MLP neurons of a small language model. Each row is named by its layer, matrix (down: output weights) and neuron, and shows model dimensions 0-255. Each number is 128 + 32 x the weight over its row's rms, rounded and kept within 0 to 255. Numbers have three digits each.
After each neuron's rows, "fires before" lists the tokens most often just after its 100 highest values on Wikipedia text that the model never trained on.

L2.down785:140129106143106107224125125156118127080114135103192082151121053145137179137109108154157132098193151169141118146097132160123178114113171111121108105189120147168055153172104097152134079112154130090133166129095120108136129083050136224124076141157170155090183082137119069112131093088099108139124143080140097120129101150107165148157093092110148116140106107172113176113081054090153155164086106125101121151094137075103122127160080150127147090113125149185151167195182142102082156145075112141125166093159113120129151088066102127105115142119102118126150114152123188141172102088124078102132107217111141110106123159116140153134130120144104157071171110155087103137103130042164111088116128171172176132145156149130176098119118141113103133127142161170138142197137169169128058134106159
fires before: ":", "\n", " (", " |", ")\n"

L2.down476:106144148159127123149145108182138134132108120090186156118061128128145090146110123034106131126109114141127165134145154156108174182114164119107135119124151118134073158122176150192098113189163169125122109110150090053128135156124106132121137114070102108118147112088121128116132130166056056075074145093192115152103131162093088117137098160166135142092084187152178103128132103165123160119119092086147131137121138101166155107192105129115111160128105108191111024130100164136137106125154163166142155125042074118134110130193062088121116088084166110146115162159137104103120157149154151194175108111130139130170121105121160166164095127046120155120148145124099137134100117158148104121144038153135094132083145110128131108164116188140215168143118088128153193143075173167144152102165104
fires before: " ", ")", "198", "3", "–", "5"

L2.down197:144173138103141134163103165099159107171113121129132151084131119138125062104169152225106154101089136141111100128153126215070172065163134173136137097118130131149221126131142131138124133121124116133114139173129142102167150178145131180086145044091085226159176101140089142118140134160063121102176132121120074186145115136132124124155142151198129090139174107110134069141138158107068195212112095126091119104146108136121117146070099120110110110125168083142126163090150112121138177118151120079131130108112106134137108131111134108175152107166166173112155177086111088098131189149115127084118133176172102111133118111158106127152151168128166125058127137153190185113113080073139106116121140070120129142127102115126154064139122073119165103068121144132139060102083181172123102111104134
fires before: " |", ";"

L2.down759:101120152168130099148000113113138094139100106091158142211133167115118177137132119161116185164114189186173168185176142128106108224069092091091163126115182132157123183088076125119139131120119141166094124124128144108108142140137162142103164152092150128115145099108094124131143112119025132122097091115132138190153164124086104128135108131097201155125087108198118136158118126207076168112121130114116106147139134118176122128122117144096184160129130095109119103147122099147136140116076100151133154056129152162143127127169085105096103117128138131127111139104079054069182113133121142153152058142138146154139113084069119129161144136065120194122107180116123182093186159154153142129126133153088120132110164170166150125156129129088089112146109123103151159171131055099125106138157116
fires before: "-", "\"", " "

L2.down888:106101137214122156178152153155088155167201073129100125139130131153203140148102117116143128236105130156162167162147160164097133169107163090106088129147091091103130187109098132148143103168118166123094134089076159095143098126139118157148143056087136076082140111089098072121160084138035172104127110092144143140109134153129157170152124159121168154133152150166099128088146075089136207117071113129084119148094069136128115124137130186154145111131141129146118115109139090170158125159142166111071150084133094128155086069109109131099110148088141140167117142161109129122125152133136088114141056070193146100113098100156149070132132172182025160144154107126102152111130201182123121078071147173131099170132146106123105121108121120189151137150094149123118105133096078159116116131134118
fires before: "-", " "

L2.down778:117196131141111103131123167148099085077217092123158126140087129138108124113087107127134107098111122115087057145133152059147144105096165161145071097206082092156151145164137129102164062170134122139155095169146133104167202138163148122152102144177122119128211145133094078120111156130164160083173168102167084151052125135118157093192084122096110133117160082170083104144096122112112081148136149127183112123141156155132129092097078137134191118111109121144142090117094108058139187141137128154135121130159139137168145162119176122069148137079059054082130115206168158107131115128095095089113147081102079104140152098084167166119140111134092092158091168177092098132118187082144118122082173123152160149157106092135162134143127161155103128112154100186115077112121138143162120139122159
fires before: ")", ")\n", " (", " mi", "^{", ":"

L2.down30:130204087156082116150168066102151168110103137130157126130130071089084103113138178136169099129069210077117109177115184155156041120141092114115126078074148152155122152127131145140150129171161140127116163130096121103087120078160081148110130090121114159114061150137143115102131079178069181135134112135124161166119117126059122144150152113156141107103153134120159152117205129156162132072182164096131113126190174083132158151144118167161148141147148120169157108086101164108152099175141086130158157131121154156121137096143102098165093124120140161116114064134079116077112136123099092137140085101178111109124065085117136161088183094099072076144102129148142141155150100106148157121043149101133099108157159104100105138165088153040167132144065163093073146159098173143140114153082163
fires before: " "

L2.down930:172113139121158071092167148101109060131102152126164120133148138103092107160112116100099129093137114087114201088129128215088157105158080131114162136165112090086152119125108137129145094147091169096158140144108096140070175164135173136137247170089125136130135114111120134111121105143096089200156075171125130204124100189170105079106131131133160200168132083099132129148081104127134100129133184144153163143120153096172153155140155117144173121126143067169160086123107130118163107112077104119109131089139141106120138083198129176096137161071110080134138132164121140179151096061090118150114114136073100115107179123099133164128178093139132161143081140073145107093100154158128117146183056173171145072124079079147133135093124157124147161174110092178143093144107180165167087138132101
fires before: " to", " as"

L2.down97:161123132068077144183193139121169074138090143144120190112150079137127115074121126181167100180099098147109104158133137126141135165169100133094103177117115159188144149114166085086130114091114162153138122113106140111164106137166121128188164124196141104141122148115073151154105097124029120159179178132126060172147122119160152143110125122148155158141118067105082147115129126053201170158101050152066151061177189162140161132148126088086182152107168103207097173168126113123120132146118141182105084070120131193208119134108135124127098126104115109149118150138128145094135087092094120160136124095095072129137124126181092100115151172151132130107159129119134071151100127102171198153101157179145143128133141125054113100142103083117151134146150133115134126152125149073090120119142125
fires before: " |", " by", "A", " the"

L2.down610:097099152103097148177171117149103106089122105139106176104100154128131115102117108071130105138100114109165114155173122133149167138121094091118133119204202104160077054167135115119088180111127108111132142124174119208175106122061204145162151157125096084096125139137180131117128120136099155150128101106121136123106099128114086152099162105174107132190129070161080159125123103130076120162114089132126119108117080098057121135153156133164118157107116160098160126112137117208102124139105143169134144112153077177199153167136131183109109109207115152101109151129182152123175101109136106101124134159133155175130152088181126079160105163084133142140166115130153098122078146184128118151175122160120115128060131178082071186086133160118115139138130034102172139024108122163174095149096109
fires before: " |", ":", " |\n", "\n", "(s"

L2.down515:134172136050126102063045088068173099127088155126191167139127138071099063171112150179117124064116129135061139124144111119132120108129129120115108140095104147143128081169113132139179140168163173185072112088170136120142136081105123132127128115105147138109086133157096082150135112147097139132134120127119193125098115063136199129167185131215112130153147098129150126138156105116137105104152147165084088111080163127068126117148087113056162165126132127167118170166181111153117125085086096135122114122129179101161140088070149102076106107145112156151128070143092108123095104138146086114176147142198129149126067143157110132158103156147119069216135130134147099163146133071145150131119168131206113109126172091122101192109129167147110113140133180136122133123089180197125187151128123
fires before: " ", " A", "0"

L2.down877:124136116138164174161141115118134164102116081073034111141179211084173123117167149130106137159152113180130124123141118146130106143093154092131135151145191137119047099106096104179136139133137149116148156131117065153111116080115126104156125181096117130119098124158176151145125090150112093096108077126075176114156116119045124099135074079111140150192131109180127182163101144122138113105136116143173075189126106152137172099158164116093134138107142131138148098152172107155117143179110139119073105046133120136156105136083092140097108065142175131085088169089058156107143117104161109054150131069088180135138105148130116128103076111122126125174137076153195121099172169208180167119178112159075108102115140191115176146150100122144173107077133085138113150146121141090082125164135120
fires before: "-", "|"

L2.down725:125155123087085123126151102071150132102057194122086169141108169088128066144126163139135124181075186091170194110095130084052129124155139130142155107098114096138114161146125103115085120112160099183072116124132120144106147120212195123169091134143151142100085102125111181075128115108040143122133139105103125165169138146103074138176177130101144142118160111157147166126094175133154159107153164165127156089208089175128156123093156140129080133130140175165157172087111093101106157136129130107100117206125151071124168083131104088186102117139102159086129098157111075127165137132081111098093086128175156080137122137152107128195162101102134110144159134130172159136137172093101089133081123168109147138079127185075186105156084090129184104159132132129141165142151141094074114114166145
fires before: " ", "-", " L"

L2.down54:122129093129110137153188158143112122139139126178104133127076160132108178150128174101122141112130103107137123117088151097187091094131059125122136151092113120102086140158130150069158182143094147103171199130134111162207109119083131108068103144111132121121123159082127116146137126112107142154189167154131140135131109145163098141116142026078199120142155042195118141172141107126095071136142134069186085127107043111113147167120161174152113183092090142111136113153175093114091150143080121093152098131160159117062143073132101133093129108133136153182181145134074107087088152098145148085100170171140118140079131146137114174133132097075149168114105150080102149143160104191169134140108126118106159198201093130145139118143123128082141099101129061111108164120151059138128168170072138
fires before: " |", ";", ".", "–", ","

L2.down800:155082129197154158187207156119116066074098136110145059141091180170129159086141117107135118159164050105125107074119130144139125106164137182168089159149116152105154161105126156140138109093148091160139142128165117132079120120134149151116105091128115102133074114152165183116098160110073115068166113171107130151062136119160208115107074173138109029109089151091069095097120124107140149114130104136110126110106146110156118123137123058070117110130110094132105135139110079108138101098146141140118131095123085109093119146109112124084134070061111123128119132194149162206150071086106072127117117130116150169136107093148141106134102177155128134089137163127180152190126137116188164138129149053107116161167178119156114186093168126144115115154201148147119070160087157150146189151144144
fires before: " |", "|", " |\n", " (", " medal"

L2.down20:118112155117089169141123130139148129147106066107103125163155118137135147090096147132083143111164132089162062137099171131062154092150114098169135131117222156075122143110127219140137131116163053145130108105144047150199115127071100139184136194086129160115125153129156169202112098129073094125164124151140077148099083129079116154091136113141166111163170109078138126132122111171112160121167069129135116066136097099169118221116089102088138130125110114111107079095125128122143165131087100152071158120122118111120145115131130084108130143107101179133159140161099165162185068136100141131117126120091092202123138143077166150158122111138215148193117171104186154138131130123161143143184127085140057135137126122059127091131151161115151105170112078109092141136111169180110143103111101
fires before: " |", "|", "hed", " |\n"

L2.down651:117187118156104134179183094110181103163082149125120180147122150169132054024117144130160070102136077076144062109141135156138138197127086135039182141111108116182185137132141117107108094099112177132125116124132156138130147125099097139176080108124165102161128130137102129129122143158081104110127107184112124147167180078104131106095151138140128102096126174185146112112144146107055194125147171138127146104111169160114066175197108101185160150132128142099114165085095156172131100069107058078178144155138126157165144131161150151121127087179145151096129166146102112093186144135152074084225114155153130153114156071142124100128113128137138080150100118101111136140126104124080154135138104158118131100121182142103094132193142116131122152094141162146127068108098184104075126152106130
fires before: " ", " (", " –", " medley"

L2.down650:133136146128136058118102113165101102144138116106090063143103170092128135163119167122095187096137136103149118180091079036143105101027164120155074111071121130098071158123148052153134180176104141048179104136122108146115151094142060078093112155136220104113113053126161112177164127112076112128155142083109162069122137156152101125077098106133119139154045049134103164207130153107150115091127139141096112139095128160096084170093153144148118150112135117111155146103104142117141176128109129131147116180150148095103113119185152141086150141135167119119170119116142166132176152111128205162086118117115149136160157139094116186105097140191127127155169127141142114074091146172170153155168108137123175133118095152138159183121154146160121144152183115158161105134122148155118096136135119
fires before: " (", " ", "\n", " mi", ")\n"

L2.down384:128119153148076098194102153151172148115127148119051080151067169066097137137108143142112128168160179135142199105140082156131139143139134102135176146158130101117108107118089118085148118142112119139145140126083065151138143147106230117100103163127130119101092115113110165121132120138064130104095120156161113151162092144096116148141119144090136129118100139153145133143099116202110155134105114119128170136127069103173124163143113150137148134127122105064134095164078108117137119167120117141110155098107100165161133167141139121082114149189123168135113158210104128084216096147072154087143035150175122094126152152068176115123161127121102168043148188088150113082111190055166107102180104199103154116137104193124172169169133140082124131121107140147132190122126087083123080120190108
fires before: "\"", "|", "===", "==", "=", "-"

L2.down568:099157099124165146121115074058149156088045143129117163105087144133114096136139181167086125133133172090168118130151077115108140128097164086120112074165107092163161187107186153141111167080129133145154110106106120058109163100224126116192124096121166150173097115162123131150155130146067129148163159101144121193164163121084179155146151115171097170160196097117150072098133181136105127123187156184125106121185124164097113148070147120142139117141134132206150183074093087101074168085134108099140120137150138102086136152137098087164094105071121142104152135167165159086126111122093097145138120111144110102119085143151083087062136130119147078120127188182148155130157145123117123176085091144126045126091135139089135135124183075128119092101139154124085172107155183112115146125133127
fires before: " ", "_", ":"

L2.down744:162150092161084144126212165159186168091133150143074075101108135079125100158075142088108142182146149129122191123148108089101129096174102108143162165119147080105154086111079139104114132114084097126154145124142073202156154148145166117108133165129121150108127071100144179057145132097115145113124111200140106095132131154076144133120112120101078120123097172107137140169103129089159099130134175138163191107151100141152159213121139150122091099106115107086124076084124128144110110180123162088108087154098119138149137146123149127126112112149084168100135110179145144174124125163159197119077068116164109116140122164149130089186142056126140109140111141075138142120113110104106071145174068157165159143090142223140201180119117135097183124168158127105095131114154082061082119114201141
fires before: "=", "-", "Personal", "=="

L2.down36:213142157152069142133171113162157063126166116115124096115108109117136081104130111127117143142079113093105145095120117169076108105130120080169120124203117123055142111108106119070142125106118116103188134140056087115172100161155141098165142092134104168166108119150128134108176153123142152091110094075140144133115105208116091078153170098094103142132116149174085126175130085139172039150135093146189123132151206176127078142086116215113083112119161109127143138140160100121154129140101146166099127194147144091137090147122144188136164123106118135090126107119076110098167165156126154181092159126132119172166132174125137117159119112119106206185135127096146110122098141126128170137069088084115100141156092171044086182125112218120116132075114144157120099079118139136107174145114139
fires before: "-", " States"

L2.down1023:157137200159080119144170134163100151138162134119151101091115148144134166102156130103131149155110135125203177060131111126095146205139038095130123115151141098120115099166138128123106096136139123103134128091124097159116147175095158143121169112104152120142136120057104136099167117076060119084130146152145077159134160091148105119102133112100111154073146158182167235140107099179117176158110081098122162141078102067162098102177144151171103143099056164086194055144101112157107059094124111135112105066126128108164146129141133103131120121180143136089136174194178126078131152114109081117165111146185200137155150090094154107134143188124129130076180143110113149117121183105118099165162090167130138127083139146173128118118146188193114154148115064112112164133106121153123098121150133
fires before: " ", " Turnout", " Majority"

L2.down22:173133155144125168114171151104100147133129114096138150099112096090171106135142128115096105144064149065113106103146190172099145141157140095134088081134171106120190090112082152078190143106141125156133172138096095127098069078253112104164097158081143175097103115156119147107180113110088092118094080161128117150138065198139109107136175166179090108102164111074119154062102134135139112177175131087128146090220070109141075139106127141140135105167120170141170100092131062103130111143151127197129089146085119148085147113113135098199118114105127137110118106140106114163128157094098160144151128146133116156153065134114097113154136104084083123115176154163101145173132120101122168168112152133074081144191145132135150159050145188108162139114157151102090117118071159138125128136133169
fires before: "-", " "

L2.down573:139169162146056138087121109142210128095145145135089158128128104139135076154109114073106113116125134106115146142199128095133157103118095133100144146145110134110200065137071139126119137128162053171074132168107152077171160118189063108150144160064115132064131095115123141094114136157097195063127119184084136114150082114134084119099163112112095089108096128107117134071120131052182078116152142111191166144109145128110146115112131165108126145112085084175164113105154130102150108144122113162126137226155173080140114132114119158140136097104097132045143099142151125165136104188187151094070140155070130129118146133101095125161179110104142151173151090149111139211072119087069139190113101107191123146107156154148133155078118133163155116102160159142138094124148139150109171151128155
fires before: "-", ":", " mi"

L2.down692:144176148140079118119147103125152072144084160071123146158112118134099119138090094050131144124166117179107150113141118195215107121114117103153164163167156132127121102045113137091118109153172132088144131136101126150186125066158105098135165111097140084148142082148131128123165099194131165113114108129110143094176095117147076129133171118106138183138058118150165135125153127030117087122133155152148173145127141121138111146172149117153074158144107153149130079144139169143148150194128122104085114145122074174201144165078132136147161087117106097114126218181142147102098122162143096106125067125171148128115113134095148180094162061132074156168087156162148077098101113097088208090148147070110123109049109158107131159134117147123098079120106109131082161085099152065149107158131115
fires before: " |", " medal", "\n", ":", " place", " a"

L2.down310:161133097169143178056157121166132141136108137145107179109147102138112141148138140063112126131166109137110169124166143116105125115165135120141085125121100122174132075130133124141134106154167092124123052112089131119160097081119068168145174100126114085137089099128170101134171046137121175076152155128070111123115091082212089217176168109161173114165129133148144183144193173106069058072090153148178097140087092134075139127128092112107189131103119166134129098099154118159076164121155116126131156209105054121146115179112157200144170111163111106100165180145174124134078118151191142122098167148174190119120102117180115138083110112123126134182137109162137108085133123094137133149140100113179116116149162146123043172116134127096112109156171116132115112111123086177137142117103123
fires before: ":", "\n", " |", ")\n"

L2.down857:142108121153036094136152135073144158131128128092130165081129146159174122103183094112138086175123111173176103115074150115152131125153090108149098144119137168149163105125090153102072189066188170126140205107162165080134111132138149122082119121093154143176173123113119159131085116114112099132146134172087168129124166099136110150131109090094156049185125044172151144156120144151130186128120105127132115082131112171175122124098120111116134183103142085097161169143135078147076137096085163140100129130129061106112094106125085124097138191061119148147160170141128110128103116130179119062084100098128129138200132146102126135152134113062177173177146183147134154154211153135083124177147139129104124135163198141088076144120105083176118090102110148145060159125127135091089120132184127
fires before: " |", ":", " |\n", " ", "."

L2.down748:165123143141111104155179113076099133171127096120112118086117099179079136144079050148126102124198161158145207144112132100184104115097133084151118130094113094124092161119166135120145110145124091112148118140093090119255079143106114118137102121175128114134128083128147146173147156108072146140091149197096112088166116137173104140111159177147083174116117176179134145089141144104147141116083203086138158154123103160122128131125138112110126132098170123142153121120194119099101090090139137135140158125107106096088117160137134149099133118137088063100098097140117144124157099163143094108176129155118124133175126135082125093087126202154131094122189117101093119196097178068195117136108134080105129120126121091121114145111154118169138152073168145131107065139124126213135207135082139
fires before: " ", " (", " was", "-"

L2.down167:113128117175138187148175156148143139151131119086078121090104140175149057180067132147123112100165083144128104136147090127126138148066140127119152086107114097194102108138144118163130085064155166126131189146183083104137116101078100132127107124061111066143144228141117167159112134116158091178143189152170158138142115111081128144086097143134103147177128140155107078096157117122119175128172101183105160140141108126202074153137139144107131085063108103172114136156140148125107110111124124190123142137178124167143100122171136105150077094101175103173100119131132102118194087084070127184168142130124114091158110089039113089088102111133137121194145123136118126139136120070205186156143131164114165103146105101111084127177099137103115151098120146117121091160135134033180134110158128
fires before: " ", " York"

L2.down921:154162092187132101164187176149162058174082136136156135109142137101126133129095134181101147104160147096148091134133082071119159072052133088054135119125100135119131128135114123090096120130169159141113128099095135118146116112113150071169112161161153169132136132166132141112172081110000131108123148114181139101179119136170145119132142066166133095118076123120161182161091076132152118122103169152135117097181168198125124108112172165121132130146174103113130194144119055113097170101106118129096064169136130154125168131073103127188091095181130178093171099106136143132162114155121117068177115083076127072160110164137202144111172101121144099118139105156147102160168205089103105141111125170170082161142106170164129107121133127138114103128151156141082151125115147096107108112162120
fires before: " ", " (", " \"", " —;"

L2.down372:087171167119084149143120128097089161145152148125124143164152134130144151124086135205177151169086182112159052143152165140005153180133092138112135098226063206175150132150141156124117137112134148144118102121096142094137103180147116090186133089095125130102116129127133061112084117140062177072117089164123106146131127171079119100160129111128138183111219133116100127133107124096136134164130104116097074156126126186115110126102126140140137137120115109141150197112082152132126144121147105134115137127118108172151150106099166062184090119061088134072132162151135123106110121155028155086150105078135129119184106108131122082062133142134102092142150169146174151148170146106123153180102158064123079072141122138087121140111094142103144144170134112140087135138105137173112073115118151
fires before: "-"

L2.down299:122083143147143126153099129158156112145114202075126127141079090087152118138174139126144103123114140091125121158107177166083110140124192064173151145113125115063149125164111090150119050106118134151114098073197122135151124129140150177079132149148175120102102102089123067097150114174043124141044116160133121134073127150088133108150062112172141142124140116136164142065188120125134129126142205135117053068165169107111105088141109111129137112155145113121148122104138094106052083128138096164116156129134132174091216096141135184130130106149183153151119113130117127145107156185164161164195146153127101134106151143104137162142128148100100090151078118167060140140129144119159131111120108100123118169136132078127126128122128080135093124187109218137121138100116178213154042120165129
fires before: " |", " –", " (", "\n", " from", ","

L2.down411:125133147174139135100150151155121121136091135050172118110106099118086106159094202143141124089110126133200096121150117148089131161120107147178081144155127128113139067145083150131118083109109177197090132107187150146148163099032109095146143114089131147072097098071089101136194140139173106107165158174102121135096087148136134159135121112155088184064114121114131150106092131076174192126128135095124100155117129144091119116189184118121093118073113073171173137122137113113061142089130184167120126111099168172117106140157088143105126018112162149105155108115165161140144059089078126131192169140111118112093159143175148135116092132106095160124149091127137198155135122123171129123092164050123181162096123122139129120111163177157090141154092143131098121126087177097152127171177145
fires before: " |", ";", "–", "5", "0", "2"

L2.down419:149147107176093135088161117151162061168096129117125074124127073108093110094120175095114137117113120097058114159084161145198093109155106124211137156173188118158137081159088120098214104136125121073188165154130104166215128092128143123102112166138137179164073187128127125128172095147122074121108101128103104099127155134155125131126126099122167151142114160130151161083156187103142093122113131188083134087103086169144101177087111118093142100130126118144139135107137072138122141164118136117158111113168137118184106096073154181132142179117072103110078143110118149144086152137057069093100162186133129109090149127198137118112121128093030107201084140075099139113106162118163135151129144076147157160101155160120097175165144125172086179119153136131105121146134106128176142123084151
fires before: " |", " |\n", " the"

L2.down686:140105149130171148133136152123083090143168156086156101134121123108164087130105138137102110108126109076154063115214153119108155092119100119099123134173136129108135144116186172121042085145147221121087118172120114112073107163124045052135152110140095159126099130123122169089176145108123196128207144156095156136098138151142153095101142157168125110071109103104163110124130148126134091111131103133123104080115194121143117116121163139164083108122104144156158151147065075131128181116158045148134127139150140121112125183200136135121133112123142184126141091119116079105117145136132129182207093174103123126086121133104168143130124125191139102123102127127126159169101155105153107101109085092116111125034156049163130115143139193154173117119116163117169099114097226177197099129140143
fires before: " |", ".", ":", "–", " |\n"

L2.down1004:106140163117142122063103103106131092132141135093202103201096094131125121105100145129128161112120104160114118176136094055078092154117135079156105125140137195101152138136127151181088121155102122091112132123100155094193107186155104161116109120120115164085127165158160154120190099110079116126125125076124167190094109120168141075161185110181022115137109162092178080085161132127170159123110141163122121127147141122114103089169119107071170117125119149167134165109088121122121144085125086098133128088146133117094115075089156131123152124120146145108151097108107161145122140162101130207102159085174111057088110177212157090115155127101058136206091092147135087098186159127137132149112106119122147150060114079149189102119111169132137085133131161103154119184094143139166059140180117
fires before: " |", "–", ";", "0", " |\n", "."

L2.down452:146145101091119136093107096072114167178109103131111140136176155103119061125107119178133150178105137094186140154150152202091087130133064123064119082102104116143138129156134123109161166091125127135090158116125096137105163109147112143114166101117134088100161157109096164124111121168041137143198136112104130099082116074178162136131164121075165098100151079095128115155149135104180159065189177127194113110162156106124161140076146099121130147098128148182115113127160119135098172184070157120097111147165165154091141138103095129097125162061174136100113134189087067128139165157144136177080126170109145153150125187053135143144129077167121122136101111094125148138144110191149122130114116129199082127129065132145112112048076173100170102152138069111192128149120151115155133151069079
fires before: ".", ".,", " Rico"

L2.down324:123127090120101128152149187124106124140122146125143138152100181124136124085154148101102146120132078113165128145118129127105078148104049103123147076120183127139089125148094106145108144056103165107104176137163146154249083180119059093088189121110121105145128148081127127175116118094087108176162148207140182160104200084109098109136074094103151085187101106161120124173129224109095120112163098135122073136123136131147070182155156184129133150081103135123124122144148086171124110140100136152141143097104076176121155066168179090113128097155166120129175134139108115113155125073104165103121105102108148152127142071107125119138082136076183156119087143064098173123161134124151135158175173088103111165082094163144140131161125120122087165163096085124091166073168115110148163168118109
fires before: ".", " |", ":", ";", "|"

L2.down366:088135151184082109100108076173179101154136080108055077224070117098095134164136126145141166172109114208069137183148139174087160140142136136113145126116171161106114105103187079151134083063089117121113122094096155169135134163167110155183133135108126102136148138135093165142123123175154114181145178141134114119121117114193054143147147159097173119178190087132151105168202140094144109082104107121154130154111106170140157177059129129076196123111124061143141085148137126102121148155101162125141164124143085148117124158108147123115129124143120134133124165154166121130148136145150119173107077106151159146167110148107130131153139068135169138174098142090101112049102126166107146035082054132056168096151089133131124139171144097130064121137120106105145137099132131120128109145184119
fires before: " ", " |", ":", " in", "\n", " on"

L2.down375:141146118177130161154123191118110124127114160124134114087099147102093093180131112164108108121192097167131141132131123105157091125041149138188128142065128080102121121062122122098113120140135152097133165066178098185155104119163097122180107140108143053106129051113143144110094121123100106156140095171153176025097180109127132123136089105112070120199113159153129197203129121061115150083126142176143105142169154118116152145141170135129116175046085073160189085120141104184106155191112173103133135148133108093120177143147111094064151116134120105100143142151178141188194178144131192103108114103147151171161149100127171120164106123152102120169111145141112116105146141112139145090165144123124100120108100113113081103132180116163160152185145084171160109139104157090157130108131092
fires before: " ", " (", " a", " the"

L2.down972:174158128152166164114187152138154142137110169112128135207166096120061183161099095155151107133096141108143194174180155161126111191169095116116117127183162187128123143081112111122185102173138077113148066161159109104124102158122157075118207118062152138141186126092169144073147146128113113201126059125126118168127078123159111106150042115182160186109087103084108082170098137094129099128127150086142121140109081123132122106178127181161126148130145116178129126107117178079112066115138120134118121105136111149185129089142127098130096116152114106094123116074110105174096110129124095131134150087142145154102092161137127085130098143133097092124129163107097132111086081158133130177127070116132133039129135117128175122066146134185135150179141102146138088098060215119103126155142140
fires before: " by", " with", " as", " to", " the", " in"